Weights of a small GPT-style language model, trained from scratch on English Wikipedia: 585M tokens.
MLP neurons of a small language model. Each row is named by its layer, matrix (up: input weights; down: output weights) and neuron, and shows model dimensions 0-127. Each number is 128 + 32 x the weight over its row's rms, rounded and kept within 0 to 255. Numbers have three digits each.
After each neuron's rows is what it responds to, as a language model described it from the Wikipedia text at the highest values.

L4.up1197:112096076070078171075125118152126107171157155185089156097052079143095134081095143151134162117194051157132144127069084136077167155040101096105109052130099093118099102126198194104068120137130116138129086162167115165127137131108107188127117135148114177127105120138145138172140108089107140151093120154094175112140112140095098129118153138088165083168139093136099120127141116169132175118144
L4.down1197:169176140072138163090111124136124134145104125087144147170141122161106124115177158111076126143154136092131069113206117116095210144089144166126171188134104129121119165108148175150123157134148110046133146128159140108112182176193157098142172118161150086129146141134157150087156104140125148150151110160108107097126126137112160085149154151108110168138080108132118165121075107107084093130139
Table cells and possessives

L5.up572:154092119125108129116178075183154164087070149152138123108084121147173173087109117124141111098125150105132128099163198172134055093084122140143172083130120137136144173104124078110174058127103055109157168184113131143116185112115134117110133142131094130124107121104133142184122165088135081095046101145150162102184093161108063121135147097111132151061200135133089113106173139162135147155128
L5.down572:065099089116109126108059128137106057108075116127118150118152146135106105109113104147176076100101130123100134089107148150124142083118178084091131165100117157143118132138093143199101120122141117138128138130096060110133180148123112111181102097144154087136088161140109032116138125155113156208134156143102140133111114116112172122089119183125137090150101151114143152111125086084156108161103
Predicate noun-phrase start

L4.up1263:143067116151129159115152062088139100121137116116085110128077108122102098083069139121153133116140083181139143169139084099101085109101127117169082075111163060082128117127150125124039097119193083093134125127107081144116089140142183185166119185145098141122117105091118161088106058117109177116196098114083176176107100141139109074129179062114078157114145123104153146112135080162121097143244
L4.down1263:147125129150137122149110096128104096104186066060143105107096048129121088128120108066148113211139142144146157145152131174119134093123165127174169108150129130115094138087141124089088129107119120180095094124121072164118155115131123103157175049090150091074090156128144130171186085081165134105159100161133164155083102091155124185110141165143151118112087116091106148129055120102090129114147
Digits inside numbers

L5.up726:087123104129119106126146146194156057191140083122105125129119113112110135110102172096084125165142095133072123127090173073150089134151117089179089108172148094118144107048137141041120120149137167126090113180178131145096173146107145162211137115114191153205109126148148188126130112132150071117099155151086142105154129141171185111127147093106133132132165120107133128079165108170155143153099
L5.down726:115142193122149051135099070141092085142145106092077128157111127102148128078062104078102120105154091159091109168164134183167092117091159109106101106193087129077138107138197102097145129146106143099142167140072118119088114108100162123169208194077156097131132143190141170132136155129079107143127169132160092124151170160129150212190127116131153129115159164153094122133155082158131157153130
Clause subject heads

L5.up1127:105127174129109127099144123127138106133084098140106085126080108106101187128068183148120149129160064143125122101065163162125089116201074104114141140112138131132125108110126222097135126123148133143118114136116145163072106136106113146090094125098146121103119149110125091105117141125116163153109186127088198131173128160094090164144120158114159131146095120147111169118164049141112141115110
L5.down1127:131121171146114124097137102145105114113135147118067128073159175104150156090154192181143133070137077145110199108069169114160162070168065131079151133119089107112157172110175087075108122131122138172124045111090078181107135136101104185098102130187127134083126150100145077116093107110111191187092159126176195163111159103081096170173160142091086096157132204107093125201156159134127127119137
Table header delimiters

L4.up573:141137088140073157104093144093130130055107132107150131130047115120122128087129113120125089138144183188127110048153128108118121095058126133134141061138120138090146147158135137145103120138132134126097078116110061118080169069144150086125151150178091136168126115142172140137096172115202040111084162157136228150084100148112092107120158100105088143112146097165197149140144132118095104179129
L4.down573:135136100111125153138105080127090128113089043129125159100107153132096041144108146108141095154110131099135155106095187165115106149116120125095103181128093150112140136216106116106080129115193113120194082136178117076150083115110105116181135106093134111132114121100119126120130124079125176124202132108122077164126164140156158155084139114127134110094137128136117153101034149059098126109191
Section and row starters

L5.up683:096089063113112137086104114153119081085085095086096076105153068124123179124131167185181200106143116157090149116082198098134135209108092120148121111168121098069108132062139166048119100141091219171190084122139126129073182144121155067133107120181121118135094099121165075066115142116146129182118122244128152215134144114142139113130145096101102086126170164087142114141121097117128105202189
L5.down683:162148033128168126097113126151142123091140129104130145154120108110127101153119118166206150133158120116128102074130111167128111144123089126134170080127128094049094080138156151133128087159096108111178149122144124105174168107159146098143086127127153136073112113104104080166102056139115115139128107134136065127142149117186084189081118088075125145096086186055128151186157156123170157155105
Table header endings

L4.up1486:122117118101092112171139104094125102182162075114133108109110110142158084087084078100133105149108095118190160130119129143133047189086146133121173128153111130092137177089153094186080116110092109112170105189153140157153111138097153130173133179138127140142130076101144157115105079121169136099124203126147122132168178182096129201129133151118069142146118122164135144065121179163094121103151
L4.down1486:153134181118110106143098086124155045101136156162141147170120189129144139110125143184075127102150162083085106106129139201130137120157121152116117179142098140181184103124168178026173116109138163120109112109137159119166079172123139114128083102093119111148126147128178185141148141080070115107137066178150074148140155088122103116128119143151200171141139121113119132138051114122114118110156
Name parts in tables

L9.up1007:095131161116130127125063107124177094175161088166068152133141173105124178143105128169154212120160140117076146079065124120162106101143121103109131117156113145137097072078139153153144164131184154135106069158117159139149147137129130163145122148115078174184095089093121115162130151097185158161071094163106134160147146141128153132183194082127117114080159089118139111194094107119112144088159
L9.down1007:192079107111110127135101132115113125160104145136138090109166114113164067096109139125092105102135090117172099096141081115185065120134134129139107134124163086163119134117065145096158188132222098178134141161179103141125205162150109166131158125081130102146158119124121181109141067137155087144116104100165136093156168095140102195136135137138158153136144132092199165070141187149142120187159
Mid-word fragments and pronouns

L9.up319:169120126125113163123184127152160097127133107119110175091144131098148141195107132145121104141156146187134183186154130126079126143137159164121136098149106113136116122078166113104102104104160113051147133110144167165123146122101147071180114152127175155171117081110147170078110101085056135131147127139112096110184126120135127092184169150124164144115126190123152155159121107122100120085183
L9.down319:105113114121091101112127129126107149115186158172066083117120179165146146147110100113127122130128144128120024139115068076062106116104140155139136143141140090089104096154081199162175131172203190154106177123146107148122119108055137129105097125130117103098104135150101064111143101157098179077119087121146150084117147118119112128102161107086171096113120148071119150142050077193074148107102
Mid-word pieces in names

L9.up1295:084072087083102140139144148142106093117100147107110155134128124088160150164134117112170123176132164189067165114114110131175117079134131066105127069154150127085150178129127135166137103154145129155114088088160146114157146113131037131093097070167064127180066091062152077101148090091161167163177110128158142165166087163155090105137146152121075140155142155129203196118140108108098135116079
L9.down1295:122151138119164103197106151140136119116127110082089124094154194171071112164173114113070140120107134102155097095149122131158118196170124161166138122149148150125094191101124133085131106141157113133108125133108126110104180130097147136105171189169174122091131142120116044099134128153115170081147096114023125148147178183175120071101157082190164153106114179156082121106130105100143065054132
Post-auxiliary and table tokens

L5.up339:109118054108101147172098144181097097137136118100135155127112123134069150142071090090162145137124163140144183091069097124112146131040128122174085080089142098135129171126137078097068117133128114159199162094166136149098153094124138179125067170114088161154142130117158054101120078124200143141168149137160159168125143106129089069148140118144132081163143164135126127133108103100139159122104
L5.down339:143137133104156135142152133123106089172108110106124093105116133138078102100139139135185107137102133196065141120124118082191087132109111142111177055136142102091087118118115135086123157150089152126143131147207135126079118135158152128081092101093077143123107143107093110027154128133130134098111143130154166159118104161140166065152107109149120071078104118076190182118112098114085107154119
Wikipedia section-heading words

L9.up1475:153140184096152133152172134109086103140072133152136143145132116090185081097136112132117132071126131119139135162128145166175155126129135126129083130175127123123115098134082160186141145115152097098072113087155130177140158175087072119130121168115092141141136139063137125110047114085142162172145121178158169114071159228113152139132120148034135148170147091119157126199140150125203111140128
L9.down1475:087106054139098115070092101138148114130201111100104134075132121161059154178112169140131090137143088166102092096125146094099121142181138152180171121084103136154144135134171115095100134118159151146149117155123081121109102098127122110097124120157138101112069132172115153147187147182098106078133122106179053093204086059122107075090123128187134135064137144118077152073103080165081126084158
Mid-word name fragments

L5.up1137:111102091182096120124143104130137104139135121114126159116118083097131122147090186141152116121197076197163160152070111178094106121116173132135127150138143076095147138036148106126086153113172102071103079116144107163185059150155240145164099133148080167153118035135137120105103070112121169100197110110127166119120102126137117142131152076142117151108134117179114137188144178140111085087200
L5.down1137:133126158106089164101188104118132093175168103121110119142114134131090105147106077107101119148134107135115038087170165097131104076130156143148161102160110112087130143122085059161158141138124104148115092149100177164096204110084114124126152120156193120164050162156125114136116065157139158116049179145125142149113121157123137138097171085115156082176111116078149065109135114050111148095024
Early word-piece continuations

L4.up1386:148153180130158100092200130117158142143112059158201139119103164132086189147191092155126119136180107089161161114077099101078187122075118138122113141134187092163133105093156126166042076116119146000145119172134149157170133137132084130166111150099111148132114087180149098149192076124160163146173127143129126170142076136080046127110153128143112161139164148145105139129118151124110110116187
L4.down1386:129105183143188077058167195146095143113128087152118131137096103126150130161129101121169098137131128133120198154136154110100122153075087127088131118144208135137123082119124123124187074151122099113160141140099077120099074107098132074138127142095102156124118085094074148216120118094072076097088134179153114079127089145106119130152120120130092159085163184077129098143124143179136104135156
Date-introducing "on"

L9.up108:106109114189125156112125106131140097139177112162153147093143085117065201136107067117112094112138160213083134111141097128125162157126087082134109079120118123140118158110133154109059142138146125126132179149159123125084167082119130106171094071138102185120076126136122119109140135135091154161051150151141227123157145094095105100195146103100074100135119122091162193146124073101113155082129
L9.down108:153123131142151052147152173113134105134172192051152151156130091154172142114182167122104113159125166104143125193120126138211138134097176114165098104108132128133130129078128159137164154142136107086085156103077120109171113168126141087056188147059081150097131115143174168159102127102129098080104230122106106098119183133142109157120082117088143118103173148086106110142174108084105217094077
Initial C; of/in

L4.up1145:107128114116108150121165128206097134134072105197133121125095122098073197103112148098098153164210158164106136110143162078130111153137134139137119095193126145074138148114153146079094136139123195148161116120157105184163195195134116153156127125134169110192110115214177138103125062095144115157114091119123150142119070158106096106131186106123173126088164151123149141191138148128092080128133
L4.down1145:070131108163057139128109175072132072126092122086113146157161140112019127175060103144159129137132116192112046124181091141065139164064100140162169130178172104124108130132124164069147164140138074108113159109104110125044099068126164136125141137114199098166106121136145172152106169157109145131145094098175110065100100105195128097121125188138120175131109154107168135104105133109099125094141
Noun phrase and clause openers

L5.up1359:092096093124119171124151105167124093108152084132127115143078132094146160136143077139072142149098126107118129112116103175155071139084121140117105108204139130118113118130172132147078111155101063154066132204167148070081111122164083123107097195119070187105116058147125089127131078118127080122126112120049095156098127133132167105147149156166155137122099100152123093086198153113117104144143
L5.down1359:197126156165136062168147100142152135135148129145138154143120133087124123109158143121148104138159128178144161147139118103076120193164133168124134108144194139126137137081071159099144169104096053097167114131215122123165130123139115180123111150112112120124091172147089098134118071114119046128126120129085101124147098093203108178122129122162076168169168113047132121170155129117113129119098
Row/item start tokens

L4.up1326:127068147211143082054176150166128177142166125131073094121141121108151162112139125129153185091111071093035133130160144086158090158125137098119083080106139088131121121114150109081148158124180093126142150148142184107092155111110148170109081148139110139053120135072141075114151123121114142155133190104125167163177101059113140123105141110073117142052144126115131160181168033104128160168135
L4.down1326:153119124125112134089137131160111121089118095126096114158168097165102107094077157159096099177102117133167132146150207155127096178124123133111144102118096159190156142085161146093153125154146090132116134119111081152185099153132109105158132106134068120151096109101106181154143085084113116147123134161150101133121161075131133147085168125111136153148189120132099133124134202167127105126147
Mid-word continuation pieces

L4.up192:104116107077130121114109112149113086121107109108121107093126102128120093114116138132166158093117150191158145154085127070156148121034104109098137109114130086090075131086123120112045072129071109116165168105113179126142166127123153093079122123089131142140126093098156012057160125121203145106190156147033153208149215069147119084122116158111079099094143109121066100124141069112151099117136
L4.down192:144137148077135166101171106161170134122106115150143131114112150157063148134161099131135123110152094117096061186134097132169120145052093170171137086084140160092089116116156143120123125139124127105152108130105149115080142148152124161060149109148130139134162052163181153078098076068136150149160165168118198191148117113093141108149128094093136164096209093086179120136113122161109126123109
Wikipedia section headings

L5.up515:174102125176106127148177128093097143165156130101145143111076145123119155178097094107118092122107177180163133135110200149120103179121102121161181114122127144127139160089237115118158160111109097094178141155217103146074095114147136094175073124116141144111132101094116135096112185095170060132102114103119196110132101144065025093137145093099049119099133132104143133133135129143117131135199
L5.down515:117065096163143157108130116085098111144137187143142149074115096113138128124141110164159155119151129128124117117193074119137182134130179146111136105132105076117119098174132117107137080114168137163137162146157117123104106133088112152132176111126071149156147109114175150099107161148094140101137131065171143150160100036158162119102141124128124132119127151065126105145112135121137077080085
Definitional predicate opener

L5.up49:146119071158121178064131115092136086100183110131133132119156059156090132137088084117135130164074137150151096071147112109139116175110096124128108085088132103093123189196145159089122110122135146193186157113139192128077123081134159079208123136096149166118127124174133120115113153114110106136057138157111195132150146118120115117106140153107137125106152152108104134138091104147084143166133
L5.down49:112123189127174100165098090113119154127145158134122112228117183122088146107156158175132105100115143117116049131079114200086146061136112165085104224097160157137134178082119075147148174071112135133087125148113097085048199133137152117143123119127164100127167183079098056128165127125037122135086115158136121100122084089082153167133112166120107117143131107185172120095126091057108118118125
Word-initial capital fragments

L9.up1253:107123054119138094134128112110126109095093143088111215139113142157145130119081133129209121133161100089138126098094143130157141124067063085141095126152091074115117125200132179109114116132120103145141143138178108150090100086104081159160127092107090091135127134169166098059126139131130103097154203116143166100195158127111065094136157111062148149175122121115123124137179074124101143087088
L9.down1253:142062193182157115123130188145107132119124044110124120106072142115143131112142120135183119154099184159172144143103121119117172146151124155164135120121110124118169205114128114090064152110120147159143152118141116077130118117094170094100137231154129149124135147199123132159145158083093094083081119088132093188135139128151216153124093134116098103156116153132118120087166169156105136099147
Noun-phrase openers

L9.up1320:142049067131108151117157180182148107147061095146106142091077028080125151108084118125172194076126041115058143120121112148158153178071190071169086119119059099122097151106184175080141140173124110121201126148155168139083115103098107154077135147095166119109105162111112064059134126119118117162172103117112163139163117126143185120136119115086152115122152143106131134098159088116134127169141
L9.down1320:108143026185173154092084099153099053120152150085158142118095154118112115141146086075129112176115160145082129172115130177151134146126122089186152126141122134111091090148134138152121108084140085127039173124171123113144144103080125165127110091173173134109075064151119094129160117090071117133106227114120127120144098110125204136149092087126141158176145120110177124156152057043130186120135
Table headers, mid-word pieces

L4.up632:136125132187132172149099110087167091121207186087120111128176089133094125144194101137138166109106140188140141101066056102103172118138128111131138097080122115152130175087112125138078126127129109082141130096127160124099142184133125155120103132141111169131138132107123103105169070137163205123076075153049205154109136105125129081141141120158124076194107116085118146111115184127165137128087
L4.down632:140150139080157122138104100110143093174195159157148146141050114150191087089107127057091093099114119087168112147166196170099109135011104120099148133166098165129106099149084122094098118119161121088119187132109132113131132090152153051082158124081116094163101153109143129186102148157149087145163110094121073149119139127148100194153064183105156146124098094101130115075144143120150114124108
Start of new section

L5.up686:133092114137105155138137121191106102152143106159125166128138074160174092104103108150044138149146092175123171096140141162195085100130126130158113140182106124157138096120178141119108111142143177084162171153137167104169120097131087121143180208084081153160089138059161185138139153089163200122145158119149135153154121100138150147146138104089202074138127123126163120133147169146107140138119
L5.down686:105082128142109106129179157123131141136109125127131209147128058120129131155166140176164149125189166198156117177111103079138223113092134138091116139101138110128129169066132103137123157096130121108126079090126083158096154149135161147133132083139131097129167115159088121161106172151089041122068077132100133132095140134138117113147104118111098140131117165180153148129168143130111122104125
Mid-name subword fragments

L4.up1437:106148110129113178046168152219113118134076105117110100111206137123147177067108126169100165159198080091073151128100157120117118153125103135132111129107142168114131074091148189104182125131131134109126108092149150098159109222129077166140182123175103144120111140082167092117120129111210084181107094140133121084125112101128153121115159067137088169123134171136158091156123042132126065160127
L4.down1437:094122131081189102124127134119113137129099161079154135098107113143132141124149112132148134098094206149106139100085175092103167085148137150091147113143108094068142114114101158133161119133120161154090151139166133079127167155167103115167119129142073120062148152106170117089104195144189076134094127153094134104106142197160105111085089133125105106178062088148185101160113096164125126112104
Main verb after subject

L9.up1435:121120131107144075133144115111111079130110116138115148106100134105089144067097097169103157059102147108095140103089057113133094169116092083190106116167124064071109171139095139149172147099098109137171132170153044214120100151112139192129170165177108176113149140124189140106080088152156139171125065143142152078145164205087064107104124095097133087117132133136171147172135125101105110127171
L9.down1435:180152106196136183117081110120133124080102071128107118160129154161172103127123168078141169130116079108152062124124145132103128094116120214062132062071114106096128151166126122128128143164175138151105155150145106152151117171128127114098065160188111132101093102114103145136161068143157141108116112160106168154144112129168126104156203098208155144164113133127095150061198109168123119054100
Structured-text continuation tokens

L9.up341:107125104115060161144138127136146071176079124123141127126135098092110177139125118152127139087139090115115138125121155161137143141145122147200116144144092126161131125075142169141125135125167128106151142100102109208183150166143166157149104106118114126153085115120133094176097080087195101187200160140123122190144085136121139106119137051156100141113111155125148181119207126126157105132094
L9.down341:167159164195145140156094163143167159140169147118124162112123119085066083090130128169168162122140128125127103124144145133097095092108161161093115095152153077171125124119082131149080080165154112082126043172142174114040114115114082087121068159081093158096143175115088118059181128134119197169111155090172171113116095098216144169135097131121086151134114131149132093203068150146155151108116
Mid-word continuation pieces

L9.up1286:089089099142084118107153079186156102123185120120061133093071105117081092164135067137120158075180117139113154078102108083118128196073156113145100090173130106105120129123183157082111096161099111123156123113192091179135128162121134172168108077146090145125120106116124066087075107094123055168153092115105151193116046081175175113163098149155090140134142104112132105105120139178095090120109
L9.down1286:093144199132115130153140151118201095099113097077131121141126087139130122151125073167160112155116132168137198099121074109137129078130126105157146185172126092204143091075134075124053073126108087107085121143174142145129105108145142165224055135133074134090124200121128101094114120136072131143168174079117111098102092094058132139118142065156060137114128115125161104104095145142148102134130
Before formulaic fact slots

L5.up209:032106132180092162129106154148146123126100137138114125136101056131127163169145058141170190088126077164090138127112132108149133173140133120103128113141127111106106166129123164118110059142093123131196112143146197194117175179102153155121145118166142162142121129111158055050132140101158104112161091151075168142147091111125061105107138129120077078141130176124120095129106115121068062117144
L5.down209:187106035110103074122104151091136114149123170151136133161143176121086104136118144131197134142081130126079030156189105067183079129155134130151090153136163071091139133144119136115160105112108125166173183175116109119171135139163092128172132214092122173080121164162158133151124111154112107116128122135112163116159142117104083093098058117180136125086140122081089148107118090068168167128095
Past participles after subjects

L5.up291:175105162059132148133153137112133113092142082172064184128075087122112202179096101124143096114092130126226122089103119108089116119187086141108178068110155109118134151126119109173135144109141119132201158126133078181132162158119114117215124141122163125233145107128159139125085076116110175120131125133114118091153129146115084140103153121152163154091120094046166141078055217119096090152153
L5.down291:150156071144111122153076116109142109098111155149099128159100132103139090143085141103091157090135166136077187148149072149152115126099152187201121176127175119126166170141123118098125146113129125123120172161117130041111060155136120131072077164178122175071098146133097089114100204111116139103091148060114136211181098065150193101114091096132136138119176127145139121148158110151101150140097
Place-name starts after commas

L4.up382:146129149106090180126156115143140142200175102157115176110123170104139152059123099080138118116160128107152121068058117099143103118123103105163116099194115126090136164166135140121093152134157167080135116127167140150056081138127077181176162166125116128135112129200143109098112133110175123152107094133106211139114084110033128096099159110121113186175089134112135172142086061104142096135148
L4.down382:106107109151132167173111171096097126129065047127123143115141125112081103174110102162170133162143178102134000123125129131120089168210113111138165211131151142099096078137038105171087149100176115187123147133114153137222092130139139118045099151125055114128109096163132115142086086136149144182129145099134097147165159143156152087139135135165096074128063117168134194169143151095179088124127
Determiner after prepositions

L9.up1362:135106070129101155126186108150115141101086119129119117083125130115141152098134125130185136091136131116104159099096157093116051159128079094154098145138153128097140132164107096122154114186085133089153081093167089137117119127175124116115174116114089149065151147135188091118093167112164058150111080175154178078138118153094057079109122039141103199101171183075147083184156122169100104152202
L9.down1362:125118158066110056133053148187175103163105120174135195098102090104147125107131081156134139145152121099154110131167065162174129084101190120135128203092127107171067134119070148193136174190132074117105139129142174131088106140156091126117167130121101108128160121147129140188136127105071143145175106113133127151104145150141180151113125125169160083162133159114142124091146106150126114093133
Next content word after function words

L4.up1389:138096112088144187119102121173178075066131191095152117097109134149097124178119161130143122082136107086163157115085155077127103146080095137157158158103074096129103112169172172153138156135149143087190088158185133144159105193114193114140095102157119136110130126112124171061113069109163110154135111180107135202131154161114105117150134145117097145177121124106090137140089110088125058153136
L4.down1389:097139128111103134108118071173134112073112141137071129153109151165093140130136069109076147131158129154151051158116122114156124061100119116149097147158100106144117166092181115106105156101113164165131142144152092068142087127111087093119056083161085180108202144123127105181088128146116111119208114083084097192131088183073155132114161109135160144172144095092126154121099130118168113163127
Wikipedia section headings

L5.up877:118121101157135179098092095106147139187169147131158131118150065104101217073136109096150126120132104163138116120157129186141103141121128106129164051124138160168119126123151140091160177161095178128156071104146139178089099147145106111159187129113121149154099129098124144133178150137149124136048076156146175090181096125072076107129150120117109085229150161124175127141089099113118190115133
L5.down877:126142120098178115145109094137101117104142121056049100105130217138114117141145151170090136157104136160108065154136233073135079191150105120105159129106091103069138144135028106084107150118206125187144137164132077106122097064147179135059143111132137159109128099172138084070086141166165098068110177099132085124102098148118135125107089100124113133078103141144108136138119071123098057119133
Phrase-opening modifiers and affixes